Part of a small language model's weights: no biases in attention or MLP.
MLP neurons of a small language model. Each row is named by its layer, matrix (up: input weights; down: output weights) and neuron, and shows model dimensions 112-239. Each number is 128 + 32 x the weight over its row's rms, rounded and kept within 0 to 255. Numbers have three digits each.
Before each neuron's rows, "fires before" lists the tokens most often just after its 100 highest values on Wikipedia text that the model never trained on; "fires on" lists the tokens most often at its 100 highest values on Wikipedia text that the model never trained on. A number after a token or word is its count.

fires before: "200" 16, "201" 15, "Compilation " 7, "202" 6, "20 " 5, "10 " 4
fires on: "–" 41, "-" 22, ", " 16, "; " 11, "Tour " 7
L4.up2562:099104193159101138144153115144115139014133099123166153181165111113154104141069091127145115135160168113157167141158034133116128080140171092112097136134141092141133125153079126126124142133172151143122142149140139118152129154112150154087156088129130148170111122110148112067114189151160127143133143110165108081142063071111088151160111177102134123108135111163111144134095157091121132156134
L4.down2562:166159068119121103153141167153102170109082131131115148162087119136126160202177170125114149142102194105120168123078154139168170157110111130114140109100075161147070117052161136134105152158099130152167105150098173128111093146101192118148182053111114115083149125062123100142140177177144115141108148185127165200109101177071149150097152138149149093107172056155152102178087125110127157136134

fires before: "1" 13, "3" 11, "2" 9, "0" 8, "6" 7, "2 " 7
fires on: "200" 27, "202" 17, "198" 9, "199" 8, "his " 7, "- " 7
L4.up1801:136170165123132113104129177154130129102150060121132156149134130156111106073076128131153083148110135130127161131088150093071111159131139136136183141088119105172136083136110182105136132125124118106113134121121103087168112166119089131080126092187146141111112094061166171135110149143167117164150120054113102143117215087081096114077156168163073166170107091068118096222107131127133143096144
L4.down1801:153169151166110119199092131137108068141061154094137146100162166130102139113118120139084165126182168120173118073140126153109120092139107080136093183188160103138106128119140068114151167156164131150157165093115151164154112073089118103132133110127171149129136204136093098116130149083143171109132095094113114149113077157126162134158104036114192089097127081133162086128199124123134138136115

fires before: "\n" 40, "\n\n" 15, "and " 5, "|" 4
fires on: ")" 34, "==" 19, ", " 8, ") " 7, "up " 5
L4.up843:112163131166153082143121107134116134160171180127166147140116096077127097118113137158167191197157107177152165133094083135093127135154087098102162092118139071160119102111122107151141113146137138120109147101186169087084116135169092110132158139120074172121070169128107205147108160062080136100168109068102156227185098139092144165159173074132160137114154117111119143141135151152119139134186
L4.down843:166155160111125122084118143151131119141131068144083181187133071103141130206091098095150097092118132103080157119127145131114152072076138146131090140134083213118103147090100143081094141158129112124141090225136102127165107203093122102171136144178162100164166113083123132158137142183117147113098101154138064089079213088165095122124077155101076069169107093143094147099097132108101083160113

fires before: "| " 36, "The " 6, "It " 4, "0 " 4
fires on: ") " 19, ". " 18, "\n" 16, "for " 5, "199" 5
L4.up215:113124150138134095159117125180160108140084151118105132127199098154127126071108142128155094100035191147133154093144053178168145155100215079134084110132158082100169148116101136167150173140143162147125131156115160117105175098093141116104183101111137130123069097108156134127083143140123059158180141131119157157153136153058133167130169144146096133170119084129115137101117117158151113126134
L4.down215:045120078146169104121109092178140141134098157174145075130139119197163157135122099149117182182123092091132112102143131125138067094132062113186110136074105131151129125107156159059149166125077130110117149113151141114142105157163204107137126154186112108085153125081143182123144110145135137092136158078116133153131115116105109091125161144098092142116115184133124067147131104110101124152127

fires before: "\n" 46, "\n\n" 20, "the " 5
fires on: "===" 39, "==" 31, "of " 5
L4.up526:103117137127146139129043132099137185203091136126132109126183100169154141090177101107171172144119147111069083078142159167113138104068158088113153050079090143140105182100141124104144184090126093145118092067082155074196116123169156110139060116123128111100120116127097151147194098192141155154095128189122125102108081141133140093101181165091117119140140120160159135123083165112136143194160
L4.down526:126080096135132118176140168176062050090151136154098103113126124078209119143109126172101174160134130162143180061138152108097134135153130165184152153118141101161134121170084136159159158088130170094167150158128144159146144165073154117102108102188162116127128154131150125097051110110058096102104104160127080144102122156154130146109118116147157105146151151127154090111141097161153133080150

fires before: "0" 21, "3" 11, "1" 11, "2" 10, "6" 7
fires on: "202" 15, "201" 11, "197" 9, "200" 8, "199" 8
L4.up2236:123117157112135117169075130119168127115089075119145185178115163183082112074136135152129115155140122128132088165047121163139108104114151082139130115123120124140106133147137104127116143087067189134136119098173151132148173114144127132130120069154128149190079033132169166160191190086100155142142140104132164150124093132131131093107168165136163151171087126074118082168140130127079161158132
L4.down2236:155079138096127201152104133157157118123120131110086116136141107120182104146108129128072134100075135105030136089157168105080101069128112092215077143091206118184180060166078106169138142125162095198125092137133133127141070096147144069156160143097157149136161144105090093179107139094159112173096086164124141120143126152129142068159131117129170158153159091161100169123086154182134157145098

fires before: "| " 40, "\n" 6, " " 5, "7 " 5, "1 " 4
fires on: "| " 34, "8 " 25, "0 " 7, "|" 6
L4.up76:165081141139121144115140168111117089117125111104067098078119134141140161081135111159172134147051174128124127127148119128123123148176098106117131139130140154122170125160088183079167137109141135063131114141085118165113115108106207064142146162157109149134093169124134071123109090107113100141109102108153109121070115090108093117128171139176187162117132117102135114163104128137127159108117
L4.down76:113135141110119146137131121140167156121130107094136117160166116144123174086098130125125168144074116161190115097108102120102145147061184191117136087185134114091125123078116158158125071145104034144111118159107126176160082118106074112073127101140149114166121124128157178108105160096128184113119144141122128134155140090105071118138204134116116116196140179128172126140096127145098160145141

fires before: "\n\n" 37, "\n" 33
fires on: "==" 39, "." 30, ": " 5
L4.up759:151125097151176098126143158173141114222159099158151089045234129098088041133112106151216138134107168124135155104079074172089117179121138095144121163119171114083126144115167217131111089185138189132093107100109116156130110157121240150114204074112058132156071164147139146118142111167096082115155153129131154116159107152094137137125169136144102089139188132143099075137115193143159159101107
L4.down759:100100146153093116165111082096140103110130098098104100159098109123161127102126147144111116136140153181163141149132121083146125136137112170149146116144159187079177101135134051122106154111158088165190134140169143099195083131154132054178130106113169173071186086079157101095085167067194078146120108140144115070118181183168151095079080135095136137125116068128149162156119107101110135149107

fires before: "\n" 17, "–" 16, "." 13, ") " 11, ")" 9, "), " 7
fires on: "5" 21, "8" 19, "7" 16, "4" 13, "3" 12, "6" 10
L4.up2421:108084086090144108136100148118102105176124113134134183115146093089155129141131107147152229131100130155155065168115070137115115165175131151138054129137088098153116132145111142111151157124187165139114131114124076154090096146156159153133115185132122131161101096158152110165119133121102114116072066091114096208045152118132096112125105102168128110148154102176228064158158125174125133176132
L4.down2421:119133119200157111112141146121164114148095147133110150128154107136129087118090109129175102164130186120109182155145156154128104124072071067089155136131093101053111188137070139109013141119150167192087133167081187160087118073114140058134115132136132136177125136090119160093121105098105088139091105113133158126101108123125092134115131103106106137127142156056117106141137124179128124128213

fires before: " " 31, "|" 13, "0 " 11, "+" 7
fires on: "| " 73, ", " 9
L4.up1275:117172130144097115154110096142100090158129153200115119090125110169133156140050075087124140159108176158127160129163065106109088173131137117139126178125138117106126091138106123175176111135152087121116124121160091036143116093132177155082114149193161099095171140142159156138089111065109114110145065144132134143118116149136145154115107109124095079177091135183115130062178068138106046146131
L4.down1275:142146107122153126105131151153140166123056081081186093077082144092084115086163148156150097146160073180109077155082093075119160117086090132139109106058120160087078139113141141086151155141153155118132119144096168194099119155153083135099102086129151099155117138099089168121156135105108154113115144157120062145142133113059117135158163124108100111072090115109134151131150141134105130198089

fires before: "9" 17, "8" 12, "6" 10, "7" 9, "4" 6
fires on: "200" 37, "201" 18, "199" 9, "his " 7, "was " 6, "202" 5
L4.up2645:115144143102099138131151146130127138105169132135169089094087128178124079103079131139121075152129171149155128129168158147094139144123114138121185119170124124145149150111098078122155163134157100111126126109098185138155117128148079120164123074108167123092105121074094128093101124161128118122089122181165178073127191190126098090146170158140111160081095149050128134104187115141128160056104
L4.down2645:107141132160047056115079112149108110140109190090095126143130145119089130128166127112107149076117112037129093117097120164114198147129091139182098097112131083124085212107135169156109123106113127115153114158191143077110167103121119174123090082121141108120130162116121122170124197102091148185142136077085126205167087116187174122081076087133094068123193167143099127110126105111184228170081

fires before: "| " 41, " " 18, "|" 6, "Report " 4, "0 " 4
fires on: "| " 44, " " 40, "; " 7
L4.up2841:118142160127114099145127175116114079047094067187128058065099116115136105143081104133162119099114205099134121127173180121097135064147128131140114166097093124160145114176094109116156189133100101126079118130138093139182122146157077180195094119131113144164190088147156054105135083137109101117142143137113139192104161093125154132127136108161153077156097128147112094127142104179126172175133
L4.down2841:147129175166122189120139135163116130163158162160169140066167130131154176136144121098141081160163102173143168062114130131108111172172149149115097138127130106160156151151126182136116167175167122127140120183074116123098203098058077129139159143121082155114149162141143120101125130125162133137147137168174096140102112096130156119112124162091114104156107110038153134130089097188132110126114

fires before: "\n" 54, "- " 44
fires on: "\n" 23, "\n  " 20, "|" 15, "|---|---|---|---|---|---|" 10, "|---|---|---|---|" 8, "|---|---|---|---|---|---|---|---|" 5
L4.up595:121138133121125137107094130092098101094107165094125131105133188132098144129090112155134132111072118099143078109106057138106097073146095141065099195097073109122070106131110065120184115139099119171117182119122180101168081159109154079151153097150092125100119108147193086145176076141102069103086114052135089162144159126091116123138121156091145142123095133119185101097107134124142174159106
L4.down595:142099121131147054142118201116158091178193166123101159128101073153149125180093107108140128145062183139103101201079156124147113143133114135117160078144136195133075142136109142079089150153094156086108104123152136170103123098144118090161066112219174123081151193118095146124109168147166145174116117087197175142111162156122209103127177117123172162111099125111083156135061179165067026080124

fires before: "–" 58, ": " 24, "\n" 5
fires on: "8" 35, "7" 16, "4" 14, "0" 9, "9" 7, "6" 7
L4.up354:108160132127105099145119128101149108137106168151136110104181145150151124147117095106140159178143106105128115121121059092056165135147084099153074096150094168140115133135074136100099127153123116137167144111129185122083080107106160134141105046194116147209104078147239119145121139155164201121096137124140081145066177143022118114093085096091102133164100155106107134123176132128145130159104
L4.down354:112129119144138102115112141146164163132089103094123139127116096134076091095127135152186133126153122104146152202177139151185086149074099100113140104118110080138116163096089120113109184131154115111098172168123172121159141069107135065084095121118118120100172150091098131052142068152110131121093130084115191114101137127153118092099112103175108072069185112082145149163107058164108153160135

fires before: "| " 48, ". " 5, ": " 5, "the " 4, "201" 4
fires on: "6 " 22, "5 " 14, "5" 12, "to " 7, ": " 6
L4.up2428:117165122115168136136124103181090137103200098136138093112194122125184162098106096107089069129135183122129131111122107110172161184126090128166120073162068169122082105095097179097116114165126134016140084120180143137168089176083189176134172126137119135105135135150153148168115125096095101125117181160132133168121092145087118093109099126100110153162073149069141135192102063125156096150133
L4.down2428:142060075155061125108091147146175138101126117110148155146104214073091178127134107127174172079127085125108124178088137119105155049103121150108114157094168076144137208055148122117200149088124148183146112143102066189088168117078148103098145152109128109147105092116158109133161119178170140168142121127145056131126179112085127100154150166147129120103167089197141041155164128128147120141137

fires before: "1 " 21, "0" 20, "0 " 18, "1" 14, "2 " 10, "2" 4
fires on: "201" 30, "200" 17, "199" 14, "202" 14, "198" 9, "196" 6
L4.up2175:099190152179124128155097111131127157116074166094080146132145083178088087064141130133106108113125106148145143145147166196126137115148087144129166164081108116154163093156110149059108121116092159081116150117152139145155155117111094119103093093192142120150120094157165108145104158122120148096128178038177129164117108098101073104095137092101100140143141115083056093152161137129135178109160
L4.down2175:115181105168119113174112148133136095135090104138135188103225157134140149078152074165137144121142145114090132131130149031114148092122143063195127170107150143168110085144092122146143163100155120094139121085100159105123103093179125093119166106142118156152136144105149128139106178137168143179138124092210129182082117142120135150146107141116161132179170128099093124124138110117108147163181

fires before: "0 " 17, "2 " 11, "5 " 10, "1 " 9, "3 " 9, "4 " 6
fires on: "| " 67, "; " 14, "to " 6, "–" 5, "- " 4
L4.up2201:106115179148125087127135123122106176086117063162075135161115120166151105103098102123157131146148204093172140092166117109109130118162146098127100148134171151106124142107093116082113139169094093114086119083128076164187125142072185137164117090111147119114127168140106077140103101129156171131079110224121120071163108141155155083088153119163127105138146128151161139151097156090098160179133
L4.down2201:126157138110117128153201109098090139134110052122098143127156139192129152119159096168150065135111137098126147118136143134148084121141140135246082202153155142110106145104120127104099159166090091150154126144108100060085168141122093148171145118142091099161159105120141074151152115174156096100125172098151095161074081104142185153130131086163149186101156088172139078107148083127142135128132

fires before: "\n" 74, "\n\n" 23
fires on: "==" 90, "===" 7
L4.up1675:136180115124126075101137164122218133165082139113139084131111115101136150174148104115215180167078121138104084152135039117131163124133075166170056110108122135111126144145150118115122142147134154120052162162113079102119112126205164096155131129159089134091099112244145128151143140129170132128141134178112198136139143096112138156169183077121130118081197066181122133167083165160037113127103
L4.down1675:162116110144150109105086136135116062103150127103103115094126138191109069183072131156115104136157135118083103169103110105157112136090112129158139109179083158116086060155092170171145124179165055228109110150136103134123083113116123167123102135148118129123155135128112099122100099138163089149086193109121139090107188094133194116159142187121103111180037199114119153140072124107139139144139

fires before: "2" 15, "1" 12, "– " 11, "3" 9, "2 " 8, "3 " 5
fires on: "201" 26, "October " 9, "196" 9, "200" 9, "198" 9, "202" 6
L4.up530:101143152087159103137159087153117194165131121171167112105202146087112107132117122205144153128068151137176112088080134090170120193142162138133089120094123146109136110105121089078123080116184128087140092093168122115164129104101133174154146135147109119139083123154181137136129182130095190138106099087138067143097097118031119112156169076121095159122100060142098131118111155194144186132134
L4.down530:178122143119157138084099235112117098199138146125146157112114094151114137154061158121109109072125151168168129075127104167145141093103079144080155105128148154086078095106121154156085139131166103131127162167107197165062167079080108150105201122104054137132097120128145098134150108192131089096116155111087102139123118155173084133123066119115078061149155168124126104084118082105148117112139

fires before: "\n" 37, "\n\n" 14
fires on: "===" 41, "the " 30, "==" 13, "its " 5
L4.up2187:065152071118150125104150134118135168146125152104105127149162176109124121115150109162114144067102125099126120108144151179179138080144111180136102112073099064093146145096123088072160116129137150173131121067106170074151094142137169141101167097133046082101064117123121154106138151143121129117123093126111073072136068144111124127174147139136140124095171134149071121151129105086110138118129
L4.down2187:138115116128133109210130173085090127138126128152172094170099127190165100125113138095166116160180166137168103135135081075105076110121135123167146098138117148115122119156126114134157122126072118120130171198136124099069131129148147126132056149168156175128144104133143160115097175154151114168122145119123143191125121096161143137157185073087132072097089148088122128070097106173144123154173

fires before: "199" 31, "- " 23, "201" 10, "200" 6, "202" 5
fires on: "- " 51, "\n" 24, "| " 21
L4.up2603:123114156117114136099145106120109095103108176114126209128210153110104178085099113116116161121151157095129105175179149147092131120138159148132175112173109107145060112121098130125118116124117136117113076119150182121143105092122021123143161090102116146151127124109147154144133162128104168126115124155188076170144125061130137082122098128191126091146122132126126155151115171159154148157157
L4.down2603:110159138126205119133122109132152173172126175097144124099090116140095137145139169198170083146103056130112133144128135121121151166094080215141098110128101103118144124154126125082113104120146120119118123150136165049073145178136075101151194078105124081160081067105140164162092110153107129071143101068175156115131097092099131129140142213114084185105178137105154161144157104105104122124096

fires before: "| " 43, "- " 18, "The " 8, "==" 4
fires on: "\n" 64, ". " 23, "\n\n" 12
L4.up268:137232151110161152140096071082121121166083094131145159183156111107114178081045152151198122170102132134120069147147094117132122124061094155125131164114134059128090117091116080119097103172171084140105131124156128115138139129102128162143153162182091120138122110158138104149151125137118154104126116113132124130122072164120129102117120175189107104099182155129148110135139163129124138128121
L4.down268:125180150103128134152117160124105112128109053153160117200158131131136128145102161099184157135144099155162107146100098157136131149130128109187103176149094122146086156101071118147106101144183106120066121132143144121130082148153178154099156138129098122143106093153094131136106170152115125114106117162135149125154088131091084128145141180094135165137106149133125109123158179157100167121148

fires before: "199" 45, "200" 24, "201" 20, "198" 5, "202" 4
fires on: "- " 60, "| " 40
L4.up2627:117120163143206133155141122132085134085151139123080135110192142148136144136084108077129134121156174136203125129082089114119123095114150104121127086099154072102095104136158142145110155096142123164125117089171173150172147118112131079130176114129109158150073039110172133135145177089106120137138096078162122115162053151152080101110118090135139130123139103093141120098096117060112125144144
L4.down2627:137117170098114100141187134082088168111180110150124162123117133129103096146143142170163120184119096110113126075138083125046169163126135163174166123096096138145116110148074161131117131100095149110095109122107144102089098127119127149132168115120155144126146176125077165133094182132109184057130126125162131193160116129117178143166121206128114163101181131086146116165056110117109108148133

fires before: "201" 34, "200" 12, "202" 11, "197" 8, "193" 7, "194" 5
fires on: "January " 13, "March " 13, ", " 12, "February " 10, "April " 8, "September " 8
L4.up1501:100142140060173115111162123110136151108184134141136130135152163149049181171107120080139120185100126075166099167094079128081119173095180137135143085116126118095085136105089108110112144172140101081124096096146150166165099092134145144101167133185154112072093173156149165151081133157156165140158131135157100149201122121105134121118084148123158089165123091119128096121107123160135114083191
L4.down1501:162127168159114119096140140122107112144117150159151128188110086123108122114131135154129118108189173201177157164136121137156144095195072195125172109182135118136161131101127119075107131108107108153141171140118157145146130115067098129133147108153118123105146137148094186094132144083168150116170096101120132155130128135171110174077201112150097149115153168084170173133171114106118123090118

fires before: "=== " 23, "==" 13, "===" 11, "= " 10, "- " 8, "== " 6
fires on: "\n\n" 96
L4.up2484:087196163118137155150142101101181100150096172173151121105143152069112143144128108073138147117095138063134127135114122116142111151042191124135165155141113120114111136069128144093130128136129197132087108121196114085145095159121148110148161100133098147194177150157153050121106085110096166103110088093149095182086145105101064095142111087106162147165097172107107124105126176117155172209123
L4.down2484:174145098110100152099108188101169062207120159136131153114070082147151103136145178194171100097110108143171079066144098145131098089164094110083125152121161138084131106141159141118145092140087079192162131201089154086104183171116082139114184129093117148123080164126171184127111189117122084138152129133062135110134115080107106096093118151118078051098162159155105145117160110147101128118164

fires before: " " 49, "2" 5, "0" 4
fires on: "| " 95, "; " 5
L4.up1594:117105107145096167132182100071197200142107155172092120187110117138114155154094128081116164097094141096114097094143145121133104106081105148155147180095084067121127189105102094091156152114165130109113132112136105122180175132089086178079096152132156156114114168132082085146150107173122093167139077148115116185116079188144121143149131164110090101170137147173126136093130169185075142109161
L4.down1594:134086171146135156135115165163118024135138124114118155083139108140120134156172141122180057151091111159134135079088114149091135138155141094084141170162076128111148098149152183162146109128056135108114068122101187137043150129113062145110192155120111139119156146148149098163078142117178155149158121147136069088132171097154145121175138117110156111143086122089062205182125136105201086134112

fires before: "| " 32, "the " 20, "201" 6
fires on: "in " 17, "\n" 15, "| " 11, "of " 10, "4 " 8
L4.up27:107129158107106109098120142101131131143122150116122098145177167128167161112114137106131152132112152154098128143140126124105139132094203119123144036183117072116111129104123176121143138134110096134085124173135140133108135176097150071104109153095102140149141085126190193138120148137125098112089094057164041112184120127155138137111097168164140130101140115132120134118128157131149138159149
L4.down27:102086155160083070158113139118138157110074164145109105154141064128118098114116063196119115154167128126101156087118093158082127117143169124151150159166154058126082100154115108166118149120150155152135097125126074081129100149147109153162176158097151196090159115141149079123099112089135173119033145146112106079096149128139143106112119155146182151117088132108101138094192131120081136129132

fires before: " " 27, "202" 8, "Total " 6, "198" 6, "200" 5, "199" 5
fires on: "| " 59, "- " 31
L4.up2198:093137096099125053134199175132157103112126129142081132093147180114173176172029116134178086109155181126115099123182120167094152101180143121127102158133161111161138069114088128076069080103181104176126158096098139103168214109104150104106148111160097116125155117069098103104106071177185095141118115133112058067105090124103144119078136139138154153126143152138178156104118086115120159120090
L4.down2198:109135067116128145089129052124118126124149120142131132157118105112131155106204153088123189121128105149127079149199127146112122106102192157128159173130104099119075127095135134135127090192122156107120145126092080111108127150163124211114186103135121101151093124122088155079183178103157130127202100118146122173091086077143106156135096190057135131154092126150167112031118171130135125127143

fires before: "==" 11, "== " 11, "=== " 11, ". " 10, "- " 9, ", " 6
fires on: "\n\n" 70, "2" 6, "3" 4, "0" 4
L4.up489:142151131126107120145140117144151110181086150197142189103128086138063128135094129030080098114134145130136127171079044124153131132151119115128173064148075143162105106102112125092158095128119188115084057185147152124143043206134107147165132100119204157147111145127162144149118175073123135159131110133138127123075157154122078095102091108137097096092137103109140054107109143131129139143195
L4.down489:130186055140170120138114195076128116187156149138117113140139112138180060091135149141146154132110133147138131129169111147109139179137114099144153128136152143096181113113096131153115171113125115203128110152083192126055135135133072173075186132124094137140199137180114103176116072169151095115108136126068155065131091093131092169157057186185115094160137123126084131124173073168097142089177

fires before: "\n\n" 45, "\n" 19, "0" 5
fires on: "." 36, "===" 27, "with " 11, "196" 6, "continued " 4
L4.up2180:116128170148137115113136148115149145200155157173112104147100124136027143118156118127149145124163102175132044153155113104101130115128096075111171121129115139167143154132115096114110097134140110115144098140125118130113138159152177145140181080154125114103042079150155188171098171093091132114088117177101178086164146152138132103149180131133154087139167117140115137096134201126104078088148
L4.down2180:090075097101133150150144116160146121107109151122112096096163140089125154181159145177099127119081130144128184085109170082117166105143188175123116106133100087101072156124183145090117190120145071110082138132094092116118115087090106116106084154093142142140178144111103118107137131200115143134135121088138154174144165151167112145084105056208162132138167174103099113228118121115131178143147

fires before: "0 " 19, "0" 10, "New " 8, "2" 7, "(" 6, "Quarter" 5
fires on: "; " 48, "| " 44, "/ " 6
L4.up2799:127160178118142131115204113095098183125151116165092109152194149149138162116128107123153104198103178111122082108131073140136118134132156125149114155165173160134149169117129101061172120161130132120172177111141154170158174123101124106150140102095107106132076160152087073103112090213155124129084134177099136108120113154111173109085175127165133082128124157101119070055097079162076110096116
L4.down2799:143172171125155161180111129136108103104150049100117162103157121109113101096102168097100067138174153214113198194158161180167153130113124123140112144107098114150140117163092186114100156138109217107122089152048127122075144103114147141136179167115070133116100097122155147101046155097160119089144104096162158153120116115144136140169117059110180107158105069151095076124112151148081084109117

fires before: "\n" 32, "|" 17, "| " 11, "\n\n" 10
fires on: "==" 39, "Compilation " 14
L4.up1385:140120153130139140161122139149117153135067107149167153169148099136111100135120122164154138120132108093119157156125103190138027140157112100195103146062107081125051143089088128088112133107160144127060075145112107149110089154125114175157106147148127124130086179154169086180161156125077096099139106115181118149135106147061152125144113107135165135118197163128174103121176149112127189152180
L4.down1385:193132180169144095104142133142105160203127085112192116115160174124164146149082150118158134144173174137148138137129152138175129079104132108087057126155119125084096091053115073166081124147126049160105157134089122107136124122149184149114164115131104082144087088124150112186114130144109122131103141166126200075147129143137132122179105183110143113167094115163199160150117158140167128127159

fires before: "\n" 26, "the " 17, "\n\n" 11, "in " 4
fires on: "in " 33, "==" 20, "===" 17, ", " 12, "of " 5, "the " 5
L4.up37:099147114126143146111175144135104147128103131099197123135136111141167166107141118111143085143123130085167144067133111117166129144164142144169124115041154082091107141118092059089115132141076114084123103123084143055167078170121099117081146132148118136092093124133173157131104116106138128123148144179125081151135149147109145092165117076067106126173151041153115140143142119096116128155151
L4.down37:120099134110106114158178116079135141094092142149133122186118134117152144139052106127130138068136130108153079134211153137122165080163121124131117183148106122092156149193156133136148094112140092131104113140087182113150157144086178198118094119130118062119143167181096129118169088174098104114126166099126140107144096149157163148122092105169088104110083182110093125066143139142093089077135

fires before: "- " 26, "\n" 15, "\n\n" 6, "\"" 5, "guitar" 4, "bass" 4
fires on: "– " 21, "\n" 15, "\n  " 11, "===" 7, "==" 7
L4.up2820:117137134114144097087108173117132168156144106089118083108156137185083093110113131128193164174103127114113117143078088124114127089161155152147161133075088148124091102125139140120146077131177138090165102073121145070189148206138125107099134156176127135087104152175140160132122090138143111109111095158145101151107139130082149052166146121108141140112133097081164067147118160103171131106119
L4.down2820:092151136120133164164153130118169108094158156144148113116106099139064057127140147082110056073128141156103114080158092181153138140096129073059125149168135123169109087130169135134121125086088104152117175209140135173106071126074126101056114121105090124147098135161135156112108105098071098117086115092079140093169105117163137164122147150138118074126125158123096167126085181136097108119146

fires before: "- " 75, "\n" 10, "s " 4
fires on: "\n" 75, "." 11, "of " 9, "'" 4
L4.up1735:080207155143103187129101124102083132110102129130116123146147121139104157071099137137144150135109141137127113120093164152074118145115167109130142113143104143156132111150176062085076093146120128101186095187108119088129117101098109122190140106166080159110104079171135104144144165156169153148072079130050093122145176132141129053100090190120162157125128072152120082128113168188131124127152
L4.down1735:144145180179155112110147139171209088168094109103147123136157116126160113147105071130097145147163141087129118175120140151152170150128062141146085130133132150179130120108112170082166070118177103196070056168143170105151140132056183114101100165103115150087132214098177079131165104106086106092150152133140166065103134111153160169128130111097092053117136114127139105144077138156115140105152

fires before: "201" 20, "202" 20, "200" 8, "194" 6, "199" 5, "198" 4
fires on: ", " 79, "- " 11, "| " 8
L4.up2136:120129080122150109209156083133164114172137122123084136157151173120101166162095100146139113122122172086138155128153082083148155111094153159164177155155137113135108066104128096094145142129162078183106096111148133124199137199078104138151118089136100143140101076131151135197099128207097163103100093220126126090161088183138119142180188144178131135149065100174102170137159150131119151137102
L4.down2136:107160122111196068078165172083034137148127071138162144111138125093133136092121152133147107165135103116116143139061091122095139197175095141194146152171124116126149170110096169147133122116133132112084074143154165111104097126123129083117155189123148128111084098093110136152089194077127147153145077137145129178112150168065109108188091138133138163092199143145166090091077125073127140092118

fires before: " " 21, "4" 14, "- " 6, "199" 5, "2" 5, "3" 4
fires on: "| " 73, ") " 8, "- " 6
L4.up592:085122174109103148164079123143128113143139133149147073098116110174097176136129073074126189140123172105111106129130128077109098190127112079093107127080068098110155101133119096151149117140103127135128110136137089133127137141129149189120129146169141134164138133131144061148132050131097095121140138122196160117070137109153147118094116174121065127108153104140156091135131124135173116182119
L4.down592:154142177180128088077161112057136175159120128183170104102101106120099123098075129148185122130143103131110151060125101113132152176148110149174150124083118089110175127162165145182110141157141122138106136158133195119093087121224070142113117170128079108163153120137113105120196162107131096138129108079126058155158104165143116086094168113140154081081148114111121192163114057153131183148160

fires before: "\n\n" 32, "\n" 21, "the " 4
fires on: "===" 46, "(" 13, "on " 7, "==" 6, ": " 4, "=" 4
L4.up1910:085103163107128117117163171201070133073154180109116065126200129130166170146066108149116115132135216149146139057099123063147108123148128107177111159083137091156180123116068149113110060130153072134161090128055181131188070108069151114117163152130124131146169115190165113164091154113142107109125092156174104124121098116107076153087185142108124147123169161111106131121125088087125105086097
L4.down1910:083134129179156064130145152130124170176109108156155097136104169161090138115108152105162125162111090157088090146108128131142139074067097143089163110141101126136115119113154100124149131129118121073068147123172055177130152135135103057149087123099218073164069138139119118142125140131158100144140176136094187142117137181123122156163137127136160083185073146101124157092104137071080080121129

fires before: "s " 51, "ba" 5, "ologist" 4
fires on: "'" 58, "an" 6, "ı" 5, "i" 5
L4.up2778:157161089164131083162096133117083147087141152096148210131082162081157186127129125153180187171122116113123053129074098120152105072134144105115147074063099139153122160175137126133119165131152094150118163108090145141169175123146183121091146116184077087092168141121109142112129154116131117150145108147115115163065103135131170082186150123090148142172074129088110142137183116115135187206185
L4.down2778:170143156107171117109139142229131165141114122125060130136166091174095069130180134111119103141136093104130096179079104096092120083107142142135109071135118124138190111125133141112143115130144135053114155091089139071129103123095121094149098141108172148149073093146122146134115143160185172202138180115117162110110107112122142101104114122140120150118154120168135133108088155114134121130089

fires before: "2" 18, "2 " 16, "3" 15, "3 " 12, "4 " 12
fires on: "201" 32, "202" 17, "199" 13, "200" 10, "198" 9, "196" 8
L4.up846:132159152152148085153155154111177113116086121108121122111124134150120112179121129166168123134064139151154205125108125167112135168111121128099135140143133178127134126118029130083094080119142097017121164042180130122184068119099125092120092113104090133099113091152177092126129094116150118085137150117145139178108123096128163086175176065151187203150139114144143119184187108104134111146101
L4.down846:111171154086079072212063165065125133155152065180156135113070141131123152107127113151136123160124095077155167087140100143167089132078160116169184163188141124110158115194123137108147117199115160122126134144151144129137175069120052103132178060151127113143114126117131132110107149124075124090130167102207101149148166141120124098115097171127096106068066126126108100088121096176159139139158